python train.py --vocab_size=2148 --rope_fraction=0.25 --init="uniform" --init_std_up=0.0358 --seq_len=512 --train_tokens=204800000 --dataset="wikipedia_en"
MLP neurons of a small language model. Each row is named by its layer, matrix (up: input weights) and neuron, and shows model dimensions 48-175. Each number is 128 + 24 x the weight over its row's rms, rounded and kept within 0 to 255. Numbers have three digits each.
A block is one neuron, or neurons of one layer that tend to fire together. After each block is what it responds to, as a language model described it from the Wikipedia text at the highest values.

L2.up26:092114153158114124116147141100142102140155141080066137102126136117129183128144093060121123133166080145108171115126104129086113125112122157136167148138103140111077143132108162120123161131120168089149125102095114144134119168140139136086129114132118135108139137119166110122088093121128153201138141127129132108113130097130115133148132064124109131147144164146118145150118119091130154087083
L2.up67:165131129134111145115130115122111112079120141099154158093138152119125148145110137157144101140149126130099134157135110134137119146137102108099102107078141132110170112161131097167136105142097151116098173082093130109142153110133078151121194123137133133140131147158120119126135105117151086085148168125150130169148122154126130112138108113141149092121116167127153112131200137138153088117159
L2.up109:158110132194136138150135179119137124124154128071136086082150164107151114150137122138139112118088123136132162110169105105090109093105115158157141132127144139148118091138116127142112118150132168126112145136124125140118119136181115111130114134151104118153133162151100120129055136131107102151121176100156127142096171112120104130116107104145117155157098163145126151134147120133087128097077
L2.up137:117141117142136145169142099081172104136108112118090136168129129131126123162118099079139157152171154136159146119147097142171130123094160096117123125126159126115135131110111136091130155130084093142144117146141143138149142136106068116121080089106108160115138136149128158111118136119136125134144139114100122124116124133140155107150112152198111176128160127092138123104084157097097117112164
L2.up141:081123094153165112095094116155131122152135153139142107124126102130132116082183136111115079106101130068110107117131146148151123159117137106140125123113108130116125117138171152174122159155084115160127122114123104140150128110132143107104146139119092149157109163154145114073130137068144131090112136085144100137107184125133143116137158119144116152141152151078146134138134140115130117113107
L2.up169:148112136150190103100107118143105156140176112150126112177169135117119123092099120096150133107131154155123120084152118126147146158136089142128126162098156149087177125118111120135133146091151124098130073119142120119105099100132177131135140130093132140112085110106145141087133188149110189111122142094137130129107148093167150120105117153127106118137167086160148142133097146135108102108092
L2.up242:141171172098142131105123139149166118077148114160124088159078140126123155103119144064108134102144138146080129126141126103114131075099157130119154161154128152093103101149106139115122112159135136189147093134084133132143097136160065171140140138103107120132108128144147108120098122122142103107158127134106156153100139127133115137137082113141124126083130110150122150106108159131132137160143
L2.up358:167182169149164184154093120102150103155105159123145122108122158206125135157115121134142096125132127096130097124103117137089113138115130130116103126102158138146123116118131119107115088107138111128144140103101055132080112106080115156114151114124120118115156147137115117132129090111148164156119182153136148084126075112083157086108121108157139119139107143125161164141111148135126104090154
L2.up525:121147117127147146127122176122159108119147082130119065187107147111133118130098115111110164153130092128150140088129115151201152097099151146110164189098185117118133121114145155089124121136122158103149125127149129098135128141143126141144105127151085109155100130143141127113121099125160122111098155110156150117140112118105115164116105120145099140164132138117173094140108089118173107104096
L2.up645:153160113096150132107132133080125099135117157133114134150142098134112128176159146121122155097136079138132154121131138128158146079130103146142129124126161129153136137158126145085154114177138164133130155097115147166113111124146089156086148127124147122086146149083105107146143107116124116148157146121133174150117123103104082154156117168107129142119082136140131085153148123157140123109047
L2.up665:141127097128162134099148137133171125145133126088108120127120142121093100170163102114108143134137139116163123139159179138107106089153132091121160149120144112105107106088119124122131121112154164131097155118122151142083148147153132122097183165096080158099136118089139158143146135123083141119094105146164121165077169088142167129160112112121129122115102146119102131110151114129139150091110
L2.up683:125135083153130134139135098106116148148126125131126133105126107127126161128124133136100151097109157162112156112136144122115127101113150124080158127168151169138141146145157142136137089175138180102111157101083094101118154106136114119189117150136145125146095126135177133130169136106167113101080133110084118085126091133092117124103111100108157136107079109119134160130155166137105111132115
L2.up705:150114163137143141138144107138163087113123158161149092122156120167095160139107088072119128127122111130120126111095142131079094146113144124091181127147188135080185071123141116107104149147108129155128152090112106095101141161111075134147124158149135149079131145129146119126115145084160131121117115161163144139120129081109133140146099087163147139110117149129129144113145134110129154123119
L2.up748:099100118129130129073136123148171115094111135104150102108118149174107114112164110112144123161151112140105131084122141140157109154130098131132140169145109131102137114080101128175141134141115119153139124123128098128110152157059142145127153069120120084120137175112150091131130138150106105139150148155150117143081143118168126093168174128136104105151100129093123122101162127123142092140146
L2.up784:140136140157143143126146118152133124157139128152129132106151161118088097133094186133152100136100162135087127119103145100116109091104084124094107151107150148087140124129121128141117135117103099103149126131122130143127105132151128136160110143098173150128146125156103086140126091080136130147124104138114130135113131087158098163126125111089112141146129147153150093117119113100154147125112
L2.up817:101141123111164100113118090109120109130162134132150096147065099091102111156136139113152129139135138148117186113120122123119111121139098119166139178125131132171145132156144108150124123111128117112139097134090118149113157145104102110153125108145121124130085131072122161128154088102137116123089125103176132179097169103119116147137124101098121108134130127115111094146144157087113116128143
Responds to: The second piece of a word split after a lone first letter (G-ri-zodubov, G-ro-ton, H-on-ey), mostly names; also Con starting Conference, Continuing.

L9.up113:176107126133112104124176127175144162118163105110147098119132173137116169109143130127108105142093087129137132157141106126148131135150144141133171104132135102126096129140122087144129091133111137145124160127104128144139143166102114147143149097153169139109137182140135107121123167104142137111153163178151082146089081113067084093168141151098115136141121130143127120148137113103135129131140
L9.up123:087153097121099109176126187140106107111119107128106118132131163103120136112111156104097148157133135129138134141108156148163182139143099125114166144150129107091138123135115174134129114117085104097157145133139117102156128179130117136148120100158118118081140129154146136114110134126122113153094104116091123104147098159124141130118103148136138127141145132102169115140143139105141153166157
L9.up134:121101089162147108102140140129159135124159113138147162132146158111116113148104135186109110110078135163149140133111123123196090142109134123095135151100125129114117151143115154128145099150132130159133097117132121122102147118126115116136143154094159153105130087097127108175099148136123159122087134100090160105103142142088122162126149136113114116123146117094149137133103160184116095134152
L9.up696:126111112101154109149139130120110096106173154103136109115128122131140116119133125140115117153087073143181143148086134135133114102139111134117132098145107130132117119181145129105162082092121148122134134101115103166118170140089153122097171111096107145133167137105126133132104150167109126136160118114114120134123116115095089132171139126116075135129121128124124160100137168102159086149127
Responds to: Periods inside abbreviations and initials (p.m., A.B., H.O.R.S.E., Julia M.), plus inner pieces of split words like approximately and labourers.

L7.up172:141150116121143139122144128105113126121156173174165120124106121142115094135096146125071121095101137152145117126111124133114150161145165119111131114104097132101132159157120117126110139118105113122142170137128140115109133150138149141128101051109116134160153080110145110125144149107098124201084102149115133144125121161134153085175121085110112103138156126096086060106131117135080112117167
Responds to: Periods after initials, abbreviations and decimal points (M., Corp., D.C., 1.5), plus mid-word pieces like Geor-g-ia, for-g-otten, N-ig-el.

L9.up51:111138113091134160132108129098115105151139092185183175160129162166114098090178116115138148130137071101143129152106098150173118102092091107161130111098130153147092127105160116094104137099154129105083116139112123106116124106132108171134138129177112136119121126132121110113134138141148076168126143126164140118144149132127109093173141104152125180117179129103126165147124145096139134101137
L9.up57:110150085130103132182127138162127114118108120156125139159151102143124111171129114154123117122128095162126096155116112174140173149131103133123147104108162121151116096110166118142126105127168110151135098143124088130100132149137122159156081153084117160147105141080114159136150188130090085159106142155188148122107149126141094109112137149087146124127113087113165145135124099096147147109157
L9.up435:127137130123118124109126137145108115102147058126115140117124118135116172170114166078125150103107099111134131143148081106087129143111097118138133131133153168157100117132118144127134169098189110112078129089134140099105149152170096165141140148180122121121129102142152159063085119183127130154175118086127090120175163088115109107133123137113100155163163118092135182150136124111141149151161
L9.up466:089094076145151123173158148117136116101122134135149184148125135140111170105109125101149135115123142173093110141115120105147110131116120152132079115121108138113100088156067105112130098089180122152168114133105110083099086142131134133147167166112106110110103160133109140083136143141099153142124139094135125089081133114110107144157137132145158124114131147118127128141122159165156182105121
Responds to: Fires on verb stems or inner word pieces that await an inflectional or derivational suffix (-ed, -ing, -ion, -ive), e.g. describ(ed), contribut(ed), ass-ess(ing).

L9.up136:115085108105167093113138157114099135115121136115099109113146103181097136149146135139162137104117126157121131152138144134121137187111130116125110108131090123119134139130124145137080110181120132122124123158140102135105143142160118163154145104086140109100153056129152141120122109121079121131164094146170122178177156125173164104068082134113144136138123155119153105127177136109129112106114
L9.up199:108113108139117104131137129130105093153136093094123111123138152139122126106122135172129140152117110132149119111158151126160155171158137125115137151140131133127087128143134170170113079109116180138168121118116078149134112133168085107127135095141096126093106103115143135107165143111173126108119111126080120166087125136108131123149132107150118073148125111150161106154106122149110121145101
L9.up714:160097149148088145133136125128107141133167095102092135142145153136133097095145166132090164102164161154146144166153131116126114132108113122128084133128137157126107125116111135180131147110112125141088106112107150141088134126067152138127087145120113098084104148151106074138115124143151125130107196121133144135108090119128139100142107127142104121166149144111139127102115132143113065125109
L9.up790:117110152104135084093112102126135141152151105109138121141176153135133114131114158166096113135164128166107131133159113129097086150166153140131176149144135113116118166154112144136100111170106176136128124110120139112127135113151165124155092169135105152091104115112154119146142137114153108125140127088136129138138151156158123133159134073095135100131125144133162144176112135101119143151129
Responds to: Byte fragments of accented or non-Latin characters inside foreign names and words, such as Ćurić, Qarabağ, Laudonnière and Korean or Chinese text.

L2.up69:114134099160115125132139099101149100098149170133109169120120118154104099137102093168150151145166119147133151126106134093111158160142153132101111121135139147160158105112116099132098103159113156119128127126099102163048108135150141093118125133124168099125136117131133110167204114151086111124118129123130114077097138125087104113125143081133152183108104134120115153081121108136156107093110
L2.up108:141112130161147110126141134145154175149140154129099134108160113144064150164149125179098121126142107150081118126106117101139123132135115141122116147176158116126139142107125103117072121155111118163143108110110099153123112127140152136115098161131129143149088139149142115158142126133134140107136163096127125106184083089146086148126135128108110152123112159124172161165119136112128109122132
L2.up111:103141133154162145109115131138153104137107119132105159115149108112073131142134108138105152139174159149161124131078131107112137132106107088126155172139152116114134098115126095102096084108112144109148154108120135143134139160128135154163161151122138147087123111104127159151157115174102140115135143110130129135126146144144092148164114160136164110150127145099147152147117173156130185086120
L2.up283:115128135117131107101159128122100147110126122137122121177161137124117113123169154079140115144117161095117117171114125110088170114136169109083148150167082131137139125115143168131129124121106092175105152075092102124119156163119047121187106123105131179116137129152174150130105164138146086160129159136132137156128145087122096101107125092137141146124125119133105122151166105132132129169112
L2.up307:124105117154139133096129094130166157156171104131090137076198120100126117128114125168149158115135136116114157130114138131126114149141090147126133119133103122110168126174128159145121133180110122148094109116123163140077104090139130123113097118115120108147113123093141152141169170164115108121080106109125156123125093136138107131127102108082093140132126121113113127126151133133133088100162
L2.up316:149095134146167143173138111113115140142133128145106128099144141121127109150163151144068126117120143156153083180103169102117144112154089120137129127120180123135168136098104089152118100135072162129098162108090126110109131090160120088142154091113138125153121087143118177132182111083098120129165154101111097132126126130097136125126124114142141123086125124158124170120125153112144090133123
L2.up347:135114131110127147131131166109126141152097120113108109104123130140112132194146115155117164116154109133156115143127110144138124126136142121087106096160116156159106124116179085169118073163174124118118154115120121106119108132118123095178090135125095137138144178121133133115137125167152109144146123085171106097148111103135105086076134117114106173157093113136116171115124156095143115150080
L2.up352:126109107116139112131176127099131109149147120172127158138130101141154075132167117114128100126163150115144143102128046184095137179109119149106134123170121168104147135128109095138101111147104103128116103105149140148135086150124137128149143127103142141115149120100131175171144109156108122125138133087141118166078156117133124134151132120149108161132083136103088113157123151173120159083137
L2.up378:100103129138112116139126072104185084133122110114115131145129120127084101151123115136108103122185114117145084148098141128135099142128113137121124119139101151099141104118093095103128059102122144129112086108151084169109100137142137131135102144137135139076124132114196131136129121134092163092159106093126134138151146155116123153132132153131159103099139122114072149139087152151155101095138
L2.up423:082137129145127122104163114151139119149154105156097106108118122122143145120159147101167116163131149183123129145116096162117139163151107076135158131132155114160064148137098111108100133134085107146142120088111135146141123176151106167083174115083132153146112139117108125113124124128085132166119154110140135120086157080130151093133175113125125150091123137099123134165147129090123130126119
L2.up557:160111095116111141146157117112126135164095179146113122109159125109087150191153105175172133113156106122128117152122138180147157108137118110110112092131145139085104119103130103136102136142096142121162102159154144133117090151114101132113140159096109136124141170101145102106149087161129130169146143147121112153135167170140123147154140126179141150110106115115117131134138105153185132146163
L2.up716:087124112149127123111133110112128108142112117167126142094160150119114145147156094137127160109136134138127088136106148133056128095125146067133173123158122130110104147124101106166091122134074133174124092088113109118102119162108089142124145202130103163171124114135131137154133114138104102112135163117149119142100127162126153133148124103149160151081106163118112131136131153136163086116142
L2.up718:105140148083126065123179147102115174180164130142119138136170150123146105139128155133099136126140163146149107121190176109109146108145126129135138100147100158116129127135136082128126138133123100139107076085134117099172125134117099106158121135119130115169099144129169074118122156155164095126122162103168105163129100145085137139173125139146105136106092143143159123178153115136143104126149
L2.up780:119111102157173141134120136132125114108120137133043154091100135112140130146100183134118117107124126139072109120136172174115112135114100118110081137141130122120131121132149153127127127136132095132161112118135137160147092125145118097107123172137131140115105151160144122116150087090156139129104142168152120131075128092073145135129164135112137130145136113160159160126130132101131139114151
L2.up814:091103130169113145129130120131148140127148113164150123061179132142107104164093125123155112108136143124112127148115167126123112153132117139142116129117081139093139119131123146133111096137087115158162138127132115107085053121141129171151090128125071113162139086160136146110137143097133090136094130131123116127114103145101141109192115126128140137135144122163107145130112106122161110137133
L2.up924:116142123143145115142122153079177127121142127113098106135161118066128139131141127120120130151121150135152129121136177095096083175132113092084145121181159152127165142059158071133101133116104124122117099149131098134110138132150133092138169166144169127162103105163148143131147113081147092135108132111138101119123107084121128088118111162143101144139119103149142152150088133089114130116110
Responds to: Second word-pieces right after a word's opening letters, especially f or s; strongest on accented letters in Spanish/Portuguese names (Fútbol, Señora, São).

L9.up118:114086123126082100165103131114158130138137129203138111194152098146130133131134146097143124148120115112128153126159130102144126128182105121125153143132126109087113112058129133117105132122121107149141097070157112140139133152117118113170111183084141130111114166110179103148093143162126151147129103104159120178130145126111093116112122071139094138124155168172136126138143140102105135131116
L9.up120:155143136121120122148122092123100140110136121145103130136178104122116081133159179132127110129140136117110129128144125116145138161127130154108114131130127132141108102125071113153169100099093144136136089099136126099074137133106181111132167137111127122115058108144174126135105089124123123166102162101134107130101129153111151168122125081130119155099161137126123093092153103157160157124108
L9.up708:146117131165114101126147120154162067129140170126090114135141105157144134118153088089111101139094098128167108152117147125125120116128136085161105172091096141116158130152132117097098132164148116136156179121128156129111131140180129142132126140099126093144102134098106111079136132137161139153145156112154084141105158130122120118126152099108105169140120184132148118122149144100152110111108
L9.up862:107108102121144145149152140129132131131190144146084111158145162094120145115048112127154150116098138119155129091115136128110098106100118149137160122136107151127098083128173148104127095138138102183120125155153067125147161179121138130143117172123087130152150145130111160108113118160143127110133134119101108107110152123138107176115150115099102120119108097105108120126149119081115165091150
Responds to: Short subword fragments in the middle of a word, after its first piece and before its ending, as in pr-in-ted, dest-ru-ction, Roosev-el-t.

L7.up359:131130101111132113136094167127128089122127106178131141136110174101130089139137138121175113127155174126124115151105096103169174125142119128132078114163143150103072168095135144126127112124113122139107153142104106115111134112143076094138176132143116108141145122125157125127147144111108191182132110114133127119095130117147107156140109134071093135165131166123128147147117145092133135176107
Responds to: Mid-word fragments of names and rare words (Ferg-us-on, F-us-arium, F-il-ipino, the prefix un- in unfavourably and unions) and clause-opening pronouns like she, he.

L2.up44:088169106091134137130146109152160087118112102188125112122153126114119121166110100161178122136109180137121137089121128119157115100152109133157130127118129137109146127083115148086115097104161103136121122144116159129096127133080137164134086129137128083154075109157148145102147119159088124134111122113143143135131129130130077127141142126130077183167179093165135134176138128156133140136094
L2.up86:127120121120124102090126163187143109125097122140145155192067162166128128163163123130131120133107149107123095151143117133129111122145140085131100150163136112108103161082125137157125128086093119096156148143123092126119112121130092102155106131118121163116170066124129120115145129088137151101092140095104125151105104132137094104163155139123067164116157135110089148129134156143127143139114
L2.up100:110124164148098114126119177085112129111125161128178154097115101108117109134118164103110114110125162121147173105142117120139139129147132131142137162114152135125074084124111160146175124143093138148107095151087142072114115089119124092117102150138106112179140173157143113103089101129106129117139109156142088083126136081105101092140121121092131105098170122167132144145103134124135138126123
L2.up184:112103164169106143189137150151174129146119071128120148154114123123120080157129135166117131144126139128089119151120131127170163121109130102131118134128069123165172097137096116148082114144125085123109137105156131121145128114142172123140134146093130116124134093116107139180131121138098121116042073125126099142124112111140154127090081106104102117134130135123155120081108132120136102096118
L2.up188:114134146080094120162151148109135106163113105164123105126119146148105132136108160087098133097101129109106155096136126162125141099102138151142151125085141116156114098135128146136126103137129127152127112094093099097136147169071132152146156105126091113134120128098123151106162143118140129135150138097129115182085151090109110096152132120117130154158172122135106137149154153115154082114182
L2.up245:142122146135158178128119146144133103125180122158126151144123140078074094077136116109151126144127088082130092152148101133140094113111111130113126152119118149108119144133149125141129095118087144109110145150105157106119109101106114102125146089091133155136117128118112114113136106151092098131162157109120111125153172168128128155160102139086114138164057140144117152146120121163157105135079
L2.up299:114110119166114125143090151151103163104127109139125095167123137165160150118100139136104136115127117095103141095128085150124127144106122133139114135108104130117087146147119123143129105082150136178143166118127106116146078174104130153155103103105129127187134130145158111120121081130101118138098110089113112119123137158103064137153151102095155139162163153144105138121150154118135149118139
L2.up304:136128133133092109137155154136123149121173181166101145145126104148141173155114087089115143104115160113106115105145117141118150133151089132102124108118146139130084099139123086083161132098125160109146148141141120104116165143116136149125090165115126137110129098181121119136105095137094159145118176145123131134148127153103114137126133113150142127161121165143128134143164081132123155132112
L2.up392:147113125131122155147160096149132126103156099139097153190107142100139139151124126125145133104154124150078162141102117095177152147113094132166137118104149151122154088115136103092118107101115090135133121128148110130142123178129145135158109118101140138103102161136163143111084163129082132117093125142146102091176128160101124146118120142079100141203160097132146115119133156171127140106165
L2.up497:158102117102176100105138135143110129139078120154119171139155117178104115150082123124145142145124119126098184133136100139123143137121108123126124160125125137158102114155106156118147084144130123145118144119105104125152103121120145124137093103109095105168085119102147143122115130123118144132077095119156142134103128164100101119153148105168118126112166171158142132143152134111159135105119
L2.up569:130170105147126172135108132082129151150100121144151146131098095126120141132148130141114128146111112118088114122095135142121136176147103126172151157143129124108111155165128126130158114150148098120116113094144093131135089145136137158102083133113173160112127148134106147117160149134144136111098106092119147147127122146154133135121132150168119161170152137124095079130166149128136114117138
L2.up737:120131162169104136127147099113110086108095126138158102147135165107147128100146113131160119103121127124135091139178063098115124119097139158116143132124175154097100170074118146129127110109108129140125137162123128080153092132105144143130150092113110093139167133112124093137096154143146101129097106146119128109133129163111134102120171116147130143118129138147118172151177174093097073138130
L2.up822:141104116119131119148120168125156126129170109166120141108132122133091114155097102119128150123165147115105120178121146145105137147090161105143105142080153114159148117106145151131141105107141131133157128134118107161140103101089160131124096100066107098141116115117212108142099115123102133163121126083118131121114132123107128112132159138108122131161163124135145123140164117122157089162108
L2.up832:113108120148109120107109138112116102114094122135123189195134141127095126153204124098160128176163112110145083137133148157144129115162123122122102100111144134206136101100096139114137084120091130151139155131124112149172146114133114138129147124122134124144141134125105138120130090087134110199143122135096099100078148101140110126139153121126142113128111159160165136134133137083119113154108
L2.up891:134149150130123099130181132123145106143083095123137108131142137133131134136096091133154114163160134109159149115185140127167107105106142162153120095171131118119105165117113166151105158133104104162112108161122163098104107128131098119151111089091121126108111145107182148130140185134130117111135110159110123142104133102165101129129162099156122146102182124153117120130134146084126126142085
L2.up906:110109140130189145125111110154164130119145168134149145146139157129121119188118107133109100126128139158131157147143096133142125173098083102136136115131132147126108091081090106135121101158145133133136113087166115106132105109098107141130137123102092088126127128139097081161065141124129097097118124127123113091122137095134091102182168124142164137143101111144154169113151099137160092115125
Responds to: Common word-initial tokens that open a set phrase in mid-sentence prose, such as name, named, due (to), took (over), high, small, not.

L7.up817:129118144143136142147184161082140165135088138134098134140125144169094120146123131074103121141124171103092153090127122139138126144109127142142139128114133123185121125110140123088117159146128143138123161103117146151116121138133086110115136074111108084093126149047147108112171131096154136124118120133162136136142143155109141094111094116122151145113151145104151120102134151142134128090151
Responds to: Short letter-fragment tokens inside a word split into pieces, often the second or third piece of names and abbreviations, as in C-v-itanović, Re-v-illa, h-t-tps, Cro-atia.

L7.up857:085158159092165118091137134165085119140084071151138119146164136113126129129117102156116138151192138134102118119115114129130127130165130116131189109118155140157103151161126137097122111126115154117104131118132132167133074108147167110149096158127096147151084081139173120124112148122123087124131156125156104110141107147171151141095141099128102115134108107131152105121118155133114135123089
Responds to: Word-internal pieces, mostly bytes of accented or non-Latin letters in foreign names and titles (Nușfalău, Japanese kana), plus English word middles like st-ory, soc-ial and some commas.